config = dict(
    n_layer=16,
    d_model=160,
    n_head=2,
    n_kv_head=2,
    head_dim=64,
    d_mlp=960,
    vocab_size=512,
    activation='gelu',
    norm='layernorm',
    norm_place='pre',
    norm_eps=1e-06,
    positions='alibi',
    qk_norm=False,
    attn_scale=0.125,
    bias='all',
    tie_embeddings=True,
    parallel_block=False,
    init='normal',
    init_std_qkv=0.0494,
    init_std_o=0.0613,
    init_std_up=0.0706,
    init_std_down=0.0706,
    optimizer='muon_variant',
    lr=0.00392,
    beta1=0.95,
    weight_decay=0.0,
    lr_head=0.00309,
    grad_clip=0.5,
    warmup_steps=200,
    schedule='wsd',
    decay_fraction=1.0,
    decay_shape='linear',
    final_lr_fraction=0.0,
    batch_tokens=[8192, 16384, 24576],
    seq_len=1024,
    doc_mask=True,
    train_tokens=101800000,
    steps=6452,
    dataset='wikipedia_en',
)
MLP neurons of a small language model. Each row is named by its layer, matrix (up: input weights; down: output weights) and neuron, and shows model dimensions 0-159. Each number is 128 + 24 x the weight over its row's rms, rounded and kept within 0 to 255. Numbers have three digits each.
After each neuron's rows, "fires after" lists the tokens most often just before its 100 highest values on Wikipedia text that the model never trained on; "fires before" lists the tokens most often just after its 100 highest values on Wikipedia text that the model never trained on. A number after a token or word is its count.

L9.up286:136149175097141110123112093128084118152099142114073127128113146109080152166144188149111131110126147131154114138134136099120127131108102135133140170147110118166110182114133115140120135139118131127119132065149125126132206163103160140160157111137157133149138147164120132119124120101098083106117129125155165142101130145149125113128128130159107144113074111135153100118095158161124119132127122134102156127152115144089129134126088161125129141084160069103115137132093121133185114116111158
L9.down286:115147107121144128135070164142086125089141129145127125152080104154158128104152121200112161151146118160143133142093105116098121135137142123142120122132119138111109145141111139149110159087136165143170100157142137150134117110114108120101117122104180082114073144101132099109130068127114141128154162155111159103084111108096123134113172151171127154126112148139129126133095113169109149147142138154126120123110133101100126108098123126117142110163168123120163135086183113117106087117156113
fires after: "ol" 13, "ev" 9, "a" 8, "ec" 7, "ser" 7, "p" 7
fires before: "ed " 20, "e " 11, "op" 8, "ing " 7, "es " 5, "r" 5

L8.up81:118082158111126154145106139100106135132118113151136114120137127163138152154153147125129185183157102091164184155135117129116148116107134088092163124122141105113138138143123139128138094107091111109119130154144130149100132151103134091157164153137136065070117106100151135151123161128190110063163107101136145144157112144152153123105140161108096133132116121123119137104129107116136116127096133118106138106095115121139178132123112172143145139106118144098147172088091131134099111140098126
L8.down81:123131112119111095149091128142155113120117135094060138156098110153102147100117164084160151138123110113163165138122170141130168145109119118130180114159109151158117139140171157130095108121130121133128125111153109130115119117116132146125092115139152158134135099136140106158081117164154131158116112135131090102174148143111124191099119106134135131145119152116115127118087116106126158153069100156127106086092087074152124149093150143129157145128140139161120101105095134095155144136147162
fires after: "en" 22, "n" 22, "oc" 11, " " 8, "p" 7, "pro" 7
fires before: "l" 13, "ur" 10, "\n" 9, "in" 7, "t" 6, "f" 6

L10.up466:154141144101142144110130129120138113115141127150139161111090098151140191160130156112159148172136148107196115114121160081135134175137095137131126131146142108121160129143124143109150167128145104153121150120142128128143141166147087134097122111166155080108119071138102104080126077115128117123182079131124121125146112081111103122111113142135094125108130101135122083140117121148150166132112091162093140097096133108135114154146117127114132119164131106090154124131092166145178127136133135
L10.down466:159124142117136151134107123155158134135124143121115155135102162071112137125114111095086124102147148117130157150103117088153140136126112132116152155180117101147118162151161096090115149127111154155097127073183108112134144122108113123131156087104081090124102175112106098129111133120149094101111099133089133154145115103116100104158159151171118125163124137130126145165143092161122116100111132141164123173136130102110136111142174105144090098152126114130112116140087143120178170122159118
fires after: "i" 33, "A" 13, "v" 7, "u" 6, "ec" 5, "en" 4
fires before: "y " 15, "ter " 14, "ic" 12, "d " 11, "y" 7, "f" 7

L5.up191:128090147152124103126075184134098113137114135103107126105138126097098139127150102124129146144114141138160155127117098117078108138126148104111127121113123125118124121191167111103114138087150104141109141121107142152126150145124125075124137140155157109162119095092113129078123142100162137118127147099162051133090102106109139127133146128118180122144111131159114133159136140139158147165122155202099139166149114141123119115138142118134144136137087119110116104082092181130159149098116129
L5.down191:142129141134118108130095123128120096112102125148136148154134107111108185090122105149088085131104115175098098091091129127160152164128113131107161109107089124131155130119123117171118150113172131097135153139135120122126135151142127141068127085148110090111126116125129166132112143135101139145147115081124102159145141159113153079162119107113179107127149138125115099137153110144102124095118087134107133137093127143141176111116148192096154150179159144176160129102165143126107113125137132
fires after: "S" 36, "f" 12, "s" 9, "P" 8, " " 5, "o " 5
fires before: "v" 24, "i" 24, "en" 6, "ap" 4, "r" 4

L3.up807:133129161145134143155113117132147127162166167101135105141124110117180117131168152111127142110155184082106117173136129125122124144153132109159121144111126126135113065082156145149115144098102148152108155181128104148110120142158117107139142109096142106130121131121150145156117126128168142134164134153151109073121106107191110104111090115153117128121136070110100101092155107105095116116116124154118105086141091143132117109094109139144138093167141127145162158130106153155129093105150163
L3.down807:127105125121138135111145159163121117118141115113138129152148142115089137161124108125129146117082136140084090176129105136140184115093126142170140163151102149158167138146126113115140120138175123111148136135119102114085139118136094089133130189131107204102137103125100122079125113072102136162083124117146149107115154134133133105084138133116117113118119134115141120152084121143169134130112136161122132157168162118149142128157154109133143142117132121171120081137178112178126085122120111
fires after: " " 47, "2 " 5, "e " 5, "ed " 4
fires before: "\n" 74, "\n\n" 7, "the " 6

L8.up942:144094132138151160153148133139087112085139062155137063151166144130157091133138123094102151102086093147154113122129114134123150140117135096109130133118079141086147071162129181105137144101130144099135144128122139147122122115123149147143131134147148071102162168115159122135123106133112128102116112162109113132127088137134137113145142160105120093175111153132098136137161141156129115159117117098112067140139113141103121138143138153108152183106158109147123143148126140117168129119104167
L8.down942:138129143134143136148166129115168142174109135130086092080126167100121152060142118150151141155133119097111141137129138131130079121088153116180090155153136118126138149118120165099131158148109124124120120100109121113133100145121094127085142070157190117123086079146098107122162104131146146117153143134121140134152147137158100148167125102120148120083130123127106139142143107093122137149127129167168120141108148080115161141123119147117122117140109118170156082121139119108151159134088095
fires after: "s" 31, "ser" 19, "sp" 15, "us" 7, "ul" 5
fires before: "i" 32, "st" 9, "es " 8, "es" 6, "in " 5, "ic" 4

L7.up453:111129147110113123161074121110106152085143065100157126125124141116120101145117111163112111138140119097136137052109141112077098140125131155177112146095099123088152111113131123131139165130144125133156124131106166091148162110118126110123156122151168155179153090128146143130133106154162164086107122141133110122163097166144121168129106118137132122114140136147115161110107169131067134080131146107109099138097126137117144104111118143154134077171143127126111143152112152144125159112112131
L7.down453:142096105117181120145128099136110115105128140155137085132121123096157148102121142138127143106137142090165105123097166102145115108096126117125147138112128123152102134093183145138138125136096150156152149102176119122158129137112127151124103126160207146094155156148121145141129089093130160142124132152092118123091129112079167104123140091138161107115103143086106125152173112133117122158125138132161130141118130155133128081109096138089150101121155113105134117085109121150148110055166119
fires after: "f" 37, "ow" 14, "ar" 9, "g" 8, "w" 8, "c" 7
fires before: "er" 18, "il" 18, "ed " 12, "l" 6, "s" 4, "er " 4

L2.up272:141113148117133142078140148121128113160091161160129142167172155111092148151129141158105160109139116154148166133101109168136147119100120110117131131103184165113148100136119129120113165112120098152156160145149111141140125164103130147103113161167124115115125132124098142172141174136119118127157090129132098143112120091111109147102137169152100118125099114094101105108109144083108129141090137189095083139138143125083163094146149091149080116115119091158127113127166135126152144133112137
L2.down272:119097119143134129142148084112132120091151129144176151142135116162178120161114133113137108128106104127105121150128111111115147092100134086138087142098129128120143145134127124159125128123102113128101121119150102154112167131092126087127143168139107145153155099094151087146151162135155120148132143136126108200134125128100114113146164131122146170200092111145097122141088166089082108088128153102154123122184138122116145146158110094137117122110174158139113123153137132167101118109094154
fires after: "==" 42, "H" 23, "h" 8, "L" 5, "al" 4
fires before: "or" 31, "S" 7, "E" 6, "R" 6, "C" 4, "H" 4

L7.up238:109108126108178090107104117117122112093148186103128131093109121105130127130113089143129151131118110116150109156154097142141137108113121111099154090103132119109093129110161140139145112106104105127105101147105101159160178117083143134132145108150105120094180077159146128144163175118123123130111127099112131142149166135143109101118092135093119086167133123125176138150170139120169141105102138160129111087113122117131166143122169131166133156133144165171160095156114115134118177143126116
L7.down238:134146150100085094162122111142116115131180123150146123076121130150078167130116107091137155110176128162161110114145152137144091142087135096118174132097138125119144100122135154129137127131117167154115092145094108159114121139112120125109150116196137151135154143127124139146152120110093144143113121130097116143199144137115126131133142138095117122161122149126170171090092111084116153109096135148133146096124108123165144104114137160117135120117153176117129057129119126142131171122113109
fires after: "in" 17, "on" 9, "p" 9, "t" 9, "com" 8, "con" 8
fires before: "an" 23, "er " 10, "si" 7, "er" 5, "ing " 4, "ers " 4

L11.up529:147164141144120130106123159105093140189137137149122092095179138127100147125163132148149128162152098150125115105138117111100092145133096144115081159103149110089103078088134162146134108106128126141138108091072111127144160147106138133143156122119187142088147123118124097149130098077136133096172141145085126138120144157134108104115109127101093055145136134106142125127146128095125137094133136120124147140144128113144101102143136171133132119127150115125151123154145084156133175098152138
L11.down529:150142131208138119140114130118131133139121162187158079109143126121131117144119134130100134113136125128121081116128130128137103116117125059134165129123101125135153114137135134122093109114145151141142154095114144110136147116137152146089145178131096178144113121149152169124137122153152172157133111119188132099127146107108120114153200119100142103138158155143173095133116090123159109114159105135129116101113134161115071117090145134123119086146142074124084096116112134144131128125147120
fires after: "ed " 18, "com" 14, "m" 9, "in" 9, "\n" 7, "om" 6
fires before: "at" 17, "si" 10, "er " 9, "un" 9, "it" 5

L8.up865:119127131162096139159097147108121142121095141178127119115152120104119121119152128130135145157097120112138135155152156117121104121096146130122142153120169178166129134114117172105128135215116146120104120131092135116164148145115155110092121139130132101137094130123114162129131125128171081086085111112141130112145155139107115128125113164136117169113109145171161123143150127087110123131143171101118112136109087092074109118123147131120099173139050125162106120105134121145172133164132116
L8.down865:144104107129120150147084139088137125154130140058107094109164122134152189105106108101095124073131143138113147133068127142127114104132088166100129154107096102120137134124110113109148149131108166111142131120115186161119137118119132135117132147128129142090151146153139136061109096147155094113142150171116144144134128087158125074130132155129141149137124128171153164124126149108124106117140159145159125188143140097135167159161125130101164108143109129122124106146111142121106148117147156
fires after: "e " 19, "an" 14, "c" 8, "t " 8, "–" 7, "er" 5
fires before: "the " 24, "d" 13, "| " 10, "ent " 5, "t" 4

L8.up796:150080082091145121178114172129148099142144056124148151134147165119122117133144110162119119120114143114113132087139119140108158123101121107105133073141097111116164163148090157134151140140114160149127132152162146101127116105121109131117112140115133114127176101146154199137116140099181110109086157138110107144135130116160154130095152107142105101121099095119162100132146158163155148138166140139140115155099124137151157114100089098131119133156110161105122112128126109098128164102152131
L8.down796:080126131084161104094153126136139133139120131166108148095139132118181094130140137113136093126105143102087082144115162113159145091122122138111149124134169101157069125089127161147148113096097134126147104148146143140113131148120136143104155165112083127148145093187093129119144107104147123130154132188144162117182136119127097124158165121098160118130141109106136142156112124134165113120171162122148162131126117161083133113140102143084104111125142121112113131175129127115146111099120099
fires after: "et" 19, "ow" 15, "O" 11, "ov" 11, "o" 7, "c" 7
fires before: "e" 20, "er" 12, "t " 8, "r" 8, "s" 4, "I" 4

L7.up356:119118110105117133101104069118130129085140159141178118124174080164087149151122151110064091115138136135123103135090133126140085129164110119106110130149148123152142110148112148123128131125124117167134133138097113120152121142119127142131076146121102158115116168132097166136115161159106077139100129115086123122144095146175128144153155155122165139164139105110113076132088098131139135158151117136138156102146117104134133103102078101080168143119114139114125128152187139145141137142125142
L7.down356:158107121147110157101090104113120153126110117160141142147131147153158079110150114114123111147167103122136142141113156103154142090126143112129081119124140139141142162122080097121105115111123128120115104080108123110178171131172167098106138052159145114164110101118134176125158112157148131122129141146102114134102151141119150112113108093130122134117155157124138160158095120133156126126124172145109151131161117092110163133147088162126110095131123091137121145145168126179096096073131132
fires after: "h" 53, "H" 31, "L" 5, "R" 4
fires before: "or" 22, "h " 13, " " 6, "our" 6, "an " 5, "se" 5

L3.up648:146136164154100111104146094127163128160134148119096116081110142115139133148097187105127170173111105070133132108127170080131087129160144160133088122154100104127097172108124124084133120126141134134123106092092131133103197129092090112127139107088147120141131124140102111125147149161132165142149107151143136127110110130161115108112138113118086163110120129101148128145079119178119116117117138172104152080112153170142131156127126135121119145130135146140148125135136165122143085115114106
L3.down648:143142090112120166101119163111117125134123174093163135149108143104137150122141099141131092123133089177140105141136132149102110123072112120158162132104128124115139133126104097147136148157132112107092117160131101147127083154099147136165136148159122167129122117140141137111084089062112147142103181124124121141142146106095140105134087131124181103098151141125138121123135112142141164149132094108172106179106105061112116125173113146160139134160119103111137143102119103152123150137115168
fires after: "\n\n" 55, ". " 8, "e " 7, "s" 7, "es" 5, "s " 5
fires before: " " 15, "\n" 14, "\n\n" 11, "e " 7, "C" 6, "M" 5

L10.up888:153110160158092140130143125122146116143162111096120092131106106120129111133166177110102143111133113075130091117113133115131193144132150081085136156089148137116152119109103183124117095108107158111078152143138100175111158140136139132114151187105113122139110136089138132112107123120153171126083119139155141118137114143135102124111128152105160117138149127144114152122120178110112140111168134152110101132130123116136214108111170136139112150097158123127131087131131117130128142087107156
L10.down888:110126121125119109136136163139165148155142107120109075124086094182115154079144102155136102171094177101125131158148104119111130077146151134096137111138088147130102120120137122111086136117143123122159155158176107109091150147112119119141099100145125123113138120158096148099148136142121142172121112118101154157151155128153106149118131107096144100143156127073123122059119113074155137118164106113105128134141138134152138116144136116120144108117151140147116176075101175117118136152133117
fires after: " " 54, "c" 9, "An" 6, "t" 5
fires before: "\n" 46, "\n\n" 12

L7.up662:141080173149101140126120129117124123141149109161125132101169141144156148117113180115120110160132112125156144149126109103094078151134093156129146120108128128117149150161145115105123096147129092151120131111146127115103180084161140102103168140117081148161135160152117110142120135127139144126153100074128106139074099162173117170107144101139111100161110156110165070156129157074139117114129143136104110110138131154132135101124160109133115111149159098154120074115113121121116157147115105
L7.down662:099155157148120149158129146158175117104120155108111089082098124110100128115099102129144128089121165107157112148152111130135106095120133115084150147148122111120167131128155126124149141119161163093148096149094165132100106145086126068129144110151148124160153115097121170122134164180124121174101113160138112152110121132100127143095130129116135150117186153128174132089115122167118104133129126104145105138101164126161139098172131110119178122138129109115093115134068135138138140126112142
fires after: "p" 20, "pro" 19, "D" 10, "con" 9, "ro" 7, "R" 6
fires before: "uc" 27, "ul" 12, "er" 6, "e" 6, "er " 5, "el" 4

L2.up608:133120087127106162089110130082147115101102130149130092141163091129144181125137167158122104157135145160152109125115065137103126154118102107118128172122104149123167141086118134128130109137127132159139130153091120113085122138129117109123129133165157164146107166125120154157097131136132092123134159108151140134126132165131149121140116131139085176143125161164094074139126142080096171111115131107139093129130090130097124117139132077140141140166125130139115136091134106131163151117149196
L2.down608:135131141147121138140137106122107145166113094116147150137117137084119109099140091126117152126145183174144166143120132129126105124128141102158095146131140141165077136132129121078156128121126139077134170135114073131120090134127128098166176113100111091120111160136132109088184168124146152140118141139143144137113080139147132127156161139130124101131096110125151139115143086138152113118148108131152154115109168140117151143098136097155179081098119155136111175157128118098125133077101090
fires after: "|" 44, "|---|---" 8, "===" 7, "s" 5, "\"" 5, "==" 5
fires before: "| " 42, "\n" 13, "|---|---" 10, "\n\n" 6, "- " 5

L10.up548:139145109137138122095154093108170132126120128093133119171155127101167187115128103145148078114147102127126156171167111127119118156127063162179131138147152137105085164122139188126120105148106134107147141132123096151123136122115088090188104112116113148118132118089128146131145120142097133110166140137116134150142134126125127125069095103168147153161132143125123126134105096126123121105150155153124066075120150151109151096126136096135141110101124102111114145143139102149141131150163118
L10.down548:088076157137161113137139137144088156115096085150145166120123126169118064130145140096091184132131137110153138092094129123128155116141168147162127095145122117129126085138134128127131146117199113121088138161074145162155108109111088115134089129150096166139095102137112148130138114138110127129110140132126159120123130115157145154116112159126146122108092145105117080096158122088126129139143134121116095148144122115138159151103160093136097136118123131164135109093123160180125121121131158
fires after: " " 70, "M" 4, "t" 4
fires before: "\n" 75, "\n\n" 7, " " 4

L12.up716:150154109073132152110158130091125109103122117151081140102175140119103117125165146104131080112130160146155130107133132118144129118093115134130097128122125124114160169112125115129173080077123152139117125108144139109106173192161071158156115152150147134087102172124118147113105123134099146098127136156130122136111162101146118137142115098137104160152098136125136128145134118118130165090147121095097127152118103147092140111112151169150169136136166105126108170132144129154085169119126166
L12.down716:147106155153089152146112123142097123136114158103130127155124159150171133154116106148127107137135162121133167122135139121172117152092162085160165128153134171080149157144141114129110094131084089087133124081110093176110127135109089130137148157133123137100107128148134116131136113107173138124107163158106124118110131079067088085163063157155123104122160141149123149128103132103117101132121104138112101136093120161121118120121132126114161179156140105125131114133126135115105121139169138
fires after: "et" 27, "W" 20, "r" 7, "ar" 7, "th" 7, "Th" 5
fires before: "e" 30, "e " 15, "en " 12, "il" 6, "or" 4

L3.up551:118164127149091148103142163112108093121119149123137118134149179099096146108126110123112152085114125133151143140164136140178126150111128167132105093140121145096153138112141106114110113159108132135137121153136129135141116132138143085151104137136147126136161090135123156146124166172127114158128124088109087100129073121135106144123070139134103115111117155093169127143130163145114133111138114146072078193129134171123113169163095154144116139128068158140149100142116149098154083149140120
L3.down551:132106122139158138122081096101139074134157124128148120153128084118156171152133131138129124122114126139127146145130152141139120111129101136104083139131118057117121124111112120116136152116102086161184149104136114153144113136136154118144104151113143138154138174102122121103126147090107178094139173174127154155109156152147127119152117154140150106119109131176104130094100104099118166114125160123149152102140081152081101145099127101134133100154172122114134134131133129196141175130095147
fires after: "." 39, "==" 22, "m" 14
fires before: "The " 12, "===" 12, "==" 12, "H" 8, "of " 7, "In " 5

L7.up551:137097139135110173129143107100134131161163116159155098060113107112106137134156148148126103129143137112168080142131098128104063169168114110123097132111143120081133144170116136086126172120112129111130145109127142126124113109130141170118160160111132177132147101156099169177105132099116145126127177109104162124134139128102094127116105160127158165202137132137127140159146139116085158119135106104149130108125143148155114115144111135160150154164124138138131119092127106128117149130116093
L7.down551:119125133134087127114149135141110092133091128125106136109118114124080171183151161096158126129095142092155138165117125112131119149152112084171120134146126140110094141135146104135121178130112114126168161123121148129104149116134147150191143126133140118123111156153134146103107150095118165104150122126113192086170121083101086134117098154136098082151165139116164083116151079147137143110151133111122174134103103152154086133135150126123120107133127142167129158142097109116112134096118127
fires after: "|" 33, "di" 15, "A" 8, "\n" 5
fires before: "| " 20, "|---|---" 12, "ate " 10, "or" 7, "- " 7, "ic" 7

L7.up761:159124141133086125134127167154126145111135111142083121178205162112142134143115144148116116146130141081073133098115104132114119133111097128140124118109127081143122103149126176092111114114123104145084136161083149136136104129148175169150104164155161154109161133106144115137122151122147129087121137124115112090143134093140113125141127140103174124144151135160112130088130141090133127167112143166103090112110131139108136109070115180144112141130112126132112115090147152170153124114108163
L7.down761:143144120160128147110143144154138120125122094147099165144136072109103112145143164111106128135159140130096105139091120143108108124120153105110140158050109100140133154125143135129104133124105104122116112109089089104103082152101198148124087126122138114146129051124121089131174151135129136153112159124119075128167134111133131097138113157121152178160153111171100135134162113145115096132170138139146093145148166149148119124121158135122141108143120122123131102096128115125137143159167108
fires after: "S" 39, "in" 17, "In" 16, "res" 5, "c" 5, "F" 5
fires before: "v" 30, "n" 16, "i" 12, "r" 6, "ap" 5

L8.up775:119115124145169148134140114140121102109108132156103168120111152119150127152113104109112117134130147106111097095123156107147115139121125098099115121130129133133120175119121127119105078098138115113155147143118183111149156081169106134198088120162119097142142135131133148126119099150091137164163147152137179120113160116140086137094151089139130084118189142132150135130102155151132117150087114099137122084131114151142145083106142117121077146136150170136125096154147173144098088120143156
L8.down775:108129132138154103164103132113160111087068154087121146119159122110121124164112105111125174087173159116065112136112110113114142124094087157127145091129123136143131155103163103142138140116116123133115110090138134088138142156123143097096194128118141126172138091097165106136132130174134147127147097104123128178125114099149116121082129127151114146161093151135114106156164094097134135154165166136125135097124154095130123153163148155124131101129109143141137111103122151122093115153102105
fires after: ". " 19, "ou" 17, "\n\n" 16, "H" 7, "ar" 6, "A" 5
fires before: "n " 22, "h " 12, "n" 9, "c" 8, "h" 7, "ev" 7

L8.up5:124126107116133141117117168127110144098122122126106081124150084158115170163162141135102127173147166136150119107129117142116121106119155111072107163133138150093124112133139135085165150170128138137134161086132124137153128113133100112141072131115137114135130173106085118129081127159155121103144164136088120129154132123199154114128121137160123125147100142146091105129159109111134120113132107154136099112169073114119150092133171158124129131112139116121107074125165121176167100112110108
L8.down5:114127137133127101122111124123122187100132108141075139160107151123128121114104118136131127124136122158138066187092142132143099097127146112160146123135079138173130134129108145099112169150142146072109121130125067178100168112189161138151099116120169106133138127164143124084139133123140137151112098095148131094112093132147146091148160085113082119068158139138133138142146145154140135098113123132152143140143161130094107124112119119103109090110140133143135125156137111110097134146132131
fires after: "v" 23, "sp" 21, "an" 7, "en" 6, "r" 6, "an " 6
fires before: "i" 22, "e " 15, "e" 7, "es " 5, "tion" 4, "es" 4

L8.up437:083165115124148108097117160110163135097134116204121147117118132121096148135151170123136122149102146104113121114109077101112152141136140151151161113165142111075146137112112119146121170116169133131162150110093105155146109101136140138118118045105162100115143156135138117167142165118105144087139091173134125138140120151127152124115125113086117119137157127146142103149111088069162126088157115145134119118159111157121116112125083109111128133109118145129136127098110113172108096124136118
L8.down437:132110077108113091196164101139120133167137104085109114147120129120104124192118141125132105104118134133147122151142135080137116136101132118135106140162138120144141077081177178156140138137132137120119119118156137094135126141089139122116130154156087164140151146102102114107142091180152093139129098129111116108103132151123148102166096099148125132136098147120131072157083139118148109131140134120137154163121130131129138135119150139168105125148099136150106146141170145089159193141118128
fires after: "g" 23, "G" 11, "v" 10, "l" 8, "m" 7, "is" 7
fires before: "er" 36, "ed " 7, "it" 4, "en" 4

L10.up146:142115111120134207105114088145154125130181127151145148112103146117138129115133168132139146115141149133133139142134135139137115157125171159138143112097132155139184130089080146135121143097134122135058094158122122129157126132093168154144116164126115127158108099102110137110131114145126149135122194163116134139100126130131089146109091117142121126129137135117119102131137154055100099144103091120134097122106140131112118118109128164105101128116097131125109072155133129063153137174138099
L10.down146:124130116121106110154095161114101132141116124134164133118160119107144159123146092116156117178094115136121105146129151139131094106106130148143145123136058156083097143197169089116079128115148165114145121110156132118123125119125146136140120086113143052135150114098096121138153152149092092094132105129138167111132105171152168146110108117122149165154108148124119150138145106149145171116150126114144139141149117110120134106151153104110146083137154118159104157117095134183110118109127147
fires after: "J" 23, "|" 12, "e" 11, "er" 5
fires before: "u" 23, "| " 12, "or" 7, "is " 7, "ur" 6

L5.up318:134141121108112127089093096114119144185118163163115132162132133104131145163113128120141146145129111127161116097136146097167120111138102134123133092083079114145141142066162146137105127114121127142166073192084139155136132138171114116152122161150107115136162095096096132096113139163136125165131154092087102135116141137162127147115133112147118130104117131147171146152160165165071162143134112127089097146114114132134112151075118109119120109118145129142148097153142125168126141113135124
L5.down318:151119054133150137131082114142132105128126159140145162154068123142106135122095163155141118147097087150138119113167102136135145116121125089148151134130137108098128124135134115148110182072112106095131142154086151135178152132126108128094113170143151156145175147152116109118111106148115149123116164105095127114076136151105109112117135129156064167123113112161144115131128124110098105168127148165114172132156152123150124154091122118122114120158148135126118097136151155158156093130126130
fires after: "|" 44, "." 20, "O" 7, "'" 5, ")" 5
fires before: "==" 20, "===" 17, "=" 10, "The " 4

L3.up678:131164150096168134150150124118101149123103132169119161133132143095131132124138138116122108128114156097147122098148160152129129117145161141105095164153129131108144112152128141088133115105123149123101109108118131154139186094136121089123125097156142129104107123146145131118120114179146148102065156179053085161180090121165127095137149139072157082145118122117101155160127120111129106117116126096133122146119111141144163120123172141146153129135097151088097157142139079131144133128112133
L3.down678:121133111130118140124093152109135180160156146136100104108157117158114149108129140131150125161132170128141095118148086120146135141104181090144143144121158104108124181100146075160117124149112153088115122156151118125147109162131103129119129185111109109124159108113148112129154153160176125147139105102143115133130092081123116107146161145144098144117122122185149108088121133136094149144108112131112156177160138111100115102144093110100106112092107099101126084137159150116134106170101150
fires after: "en" 18, "ev" 14, "ran" 9, "an" 9, "v" 7
fires before: "s " 45, "op" 15, "e" 4, "y " 4

L9.up662:141132184112114125146113149096131170125121091133111118120140147100181091147132158147090170121101153166142120125109087139136162123147137140158112083135122116120119111111134158101123148144134135181108123101106104155114111140163127144157160142143129121145075151117122139101147102111089109085122103112138133144087135114135148115122143122129139158149149124151119160108124109108118150099159138143156135104145140148088134078165117142127091096115129117104077089119188145171147076114086157
L9.down662:141122094158101094135111134127136154143127117130099102139117153168066126139117084163150139107100116129104135113130114130111120129095134139140122122110123128115149142131172090099101160165154156087146144162189130132081131108083121151139103106156193074149127173141123116112143131109113132127110119137103138116124132112108111088136171122099121141093149165142119088139145142161121098125125126124148153165148177126171119144111142138088125151177128094165146109133137140073146134137101145
fires after: "ti" 17, "ri" 12, "gr" 12, "r" 11, "li" 9, "ser" 8
fires before: "ed " 15, "u" 14, "e" 9, "i" 7, "ing " 7, "e " 7

L5.up594:105112126150133152107137103131123148144111062158165147081136089154149093100158135132113075109139148124145079149150173123127097149112146120117103126137104093113151126122146070115155151145171120143150163106100144147139141104149134186149123140151127101160167151114117101095128080106122105139162132149135094100101157134108158153086131135135135142074114162109122139092149139163141112173104104132108117137152115105151141131122097118113131133092132125150131157119148155119098139083138120
L5.down594:157153091120087162152107096159122144135151113097114129138160094146141150140093133129099116157140159103106121153137122114136094142107149099161110206132159141165115128119146164102097072103164132091097098099124127130108115133154099133119159092134093107129146089122154109122128134169139144115128141094142152139139128105091120133114129105105126126207119119142143113154152151129189181126117139119139110134115080129125107136102111154144112114087153112120123156148098136099127130114147099
fires after: "ou" 24, "th" 20, "w" 18, "it" 14, "r" 5, "Th" 5
fires before: "ou" 19, "h " 12, "it" 7, "h" 7, "en " 6, "n " 5

L12.up533:096137156133145135137172135112121120121146149113153110096136136118101115103107170121123161155141086117123109177119151125093098113165127082160155153103127143133118101126148145084145139144126124104146092154150149133116153096131095141182093142104197127181127117155172120124055125108103139134132119152163144136122128166144108090130160119150103158112119139139073160129102145100100101154102111095137144117133101140132129139165122147115119133140076132148166116120086137117143148125151145
L12.down533:131146152145087112106057109139123098128118131084117124147144127092144176100133112117063124106145132128126132123139100124142140143125126149116155134181116163120121194139101119135130100136180110155094138115082118092165095149114113112121135097123093100165159146125131152128083141135122123121149118138106140125098125102150107118141106138089185130152132132120173170095154174125145155195161093123167142128105133139130135123129136109143144115138105110121106132149145098121126161144136093
fires after: "al" 64, "r" 5
fires before: "um" 19, "g " 12, "g" 9, "z" 7, "os" 6, "ay" 4

L5.up172:120155113145134088133122136136149137130160154172132110148107123131063101127129126162136140082119076153116106168105157139131125145118163134126135115111130121116107152148127078157104123122126176162108150140091125143120155132131139111124140122119130116145136118122131115117142119126163133149116111126111172098160105125089115148111134146146117085127140128158126102159153093114156129122081142138136131145040145122097162142129111114089126150091087108115187138183148194160152162146134116
L5.down172:142119141114124110107133148115147124168066121109103143128135149099161161151101140124144130125144174122132144124122134142134110102118121138098131115134132138144128123136104147106167151131125104128102105140164169159123130103128085168138095096161127119114131142148117157112132132107065086164135126099147166135073115142123141136150085125106145175143132129096169137151118139161109100156158090101101132108142129159157077110063150133159149098157140146159118127157096083087102122101097149
fires after: "c" 30, "f" 25, "C" 8, "N" 7, "F" 5, "g" 5
fires before: "a" 17, "ot" 17, "is" 5, "-" 4, "st" 4, "." 4

L8.up278:161118093113146080154134131128144186106125142140184139140142108149114149138110146098076148096113110148152155102150101152110131131139128139153144079175106147112149129122114147140107114129134150129162103108139085140131133117133129112140138105166104101129100132160100130160135105132065158150165120124099128105157132183124090104108131117124139111170135136140122186177146102120139083147125150139078131101114140088142141067104124148157158126134085131156123139139156109110114118109132129
L8.down278:155142105093165158147116142105122153151178119141121101134120123108140100140139126131100103078138142109158138105090103146160114140129140107118124144129111141144120124127123106170127133119123129130132162098174125117090103098149111172167137102128117096113166082134099127136108101126133096115174140167134155134108141083161105168107120114101121132122130113154140146159122128185166101130131152119158136148128089100151117159120167131154125149117044112125182150142156143094173113105122106
fires after: "or" 31, "h" 17, "al" 11, ", " 5, "ud" 4, "H" 4
fires before: "in" 18, "an" 14, "h " 8, "an " 6, "." 6, "os" 5

L10.up860:144088073116110139116113112128134139125101143154136157124114137115141069145120136134143163145126113113126137100150148146124144171152108135151110091133129142119101126132082098127136113150160133134114118139104107091169139142132085126125154140097134118137113128174076146169115127141150139084148127123178138164076123093133176117101128082105116128145071131115189150143181168165131131143121129123087133095149138148117144130166092126134122165140156124122114126094117081132109124105131177
L10.down860:098101129125124135129155105128195158114154121125134159120142150117111102128115133127103127159088114092116171146122129125148135133133114104129181143184130136158089131133150074122150110161136162084143140087135077169127128134143118148113081149116149165115131127102141106126134128133110149138135142128120123117126128114143132117196173081115080142141150116107110107181113127101127121151090110066127129154144103100131075122155152103122128169126134106125116086146133104088120143114157140
fires after: "et" 36, "ot" 12, "O" 8, "ew " 4
fires before: "e" 37, "n" 12, "le " 11, "or" 8, "ly " 4, "e " 4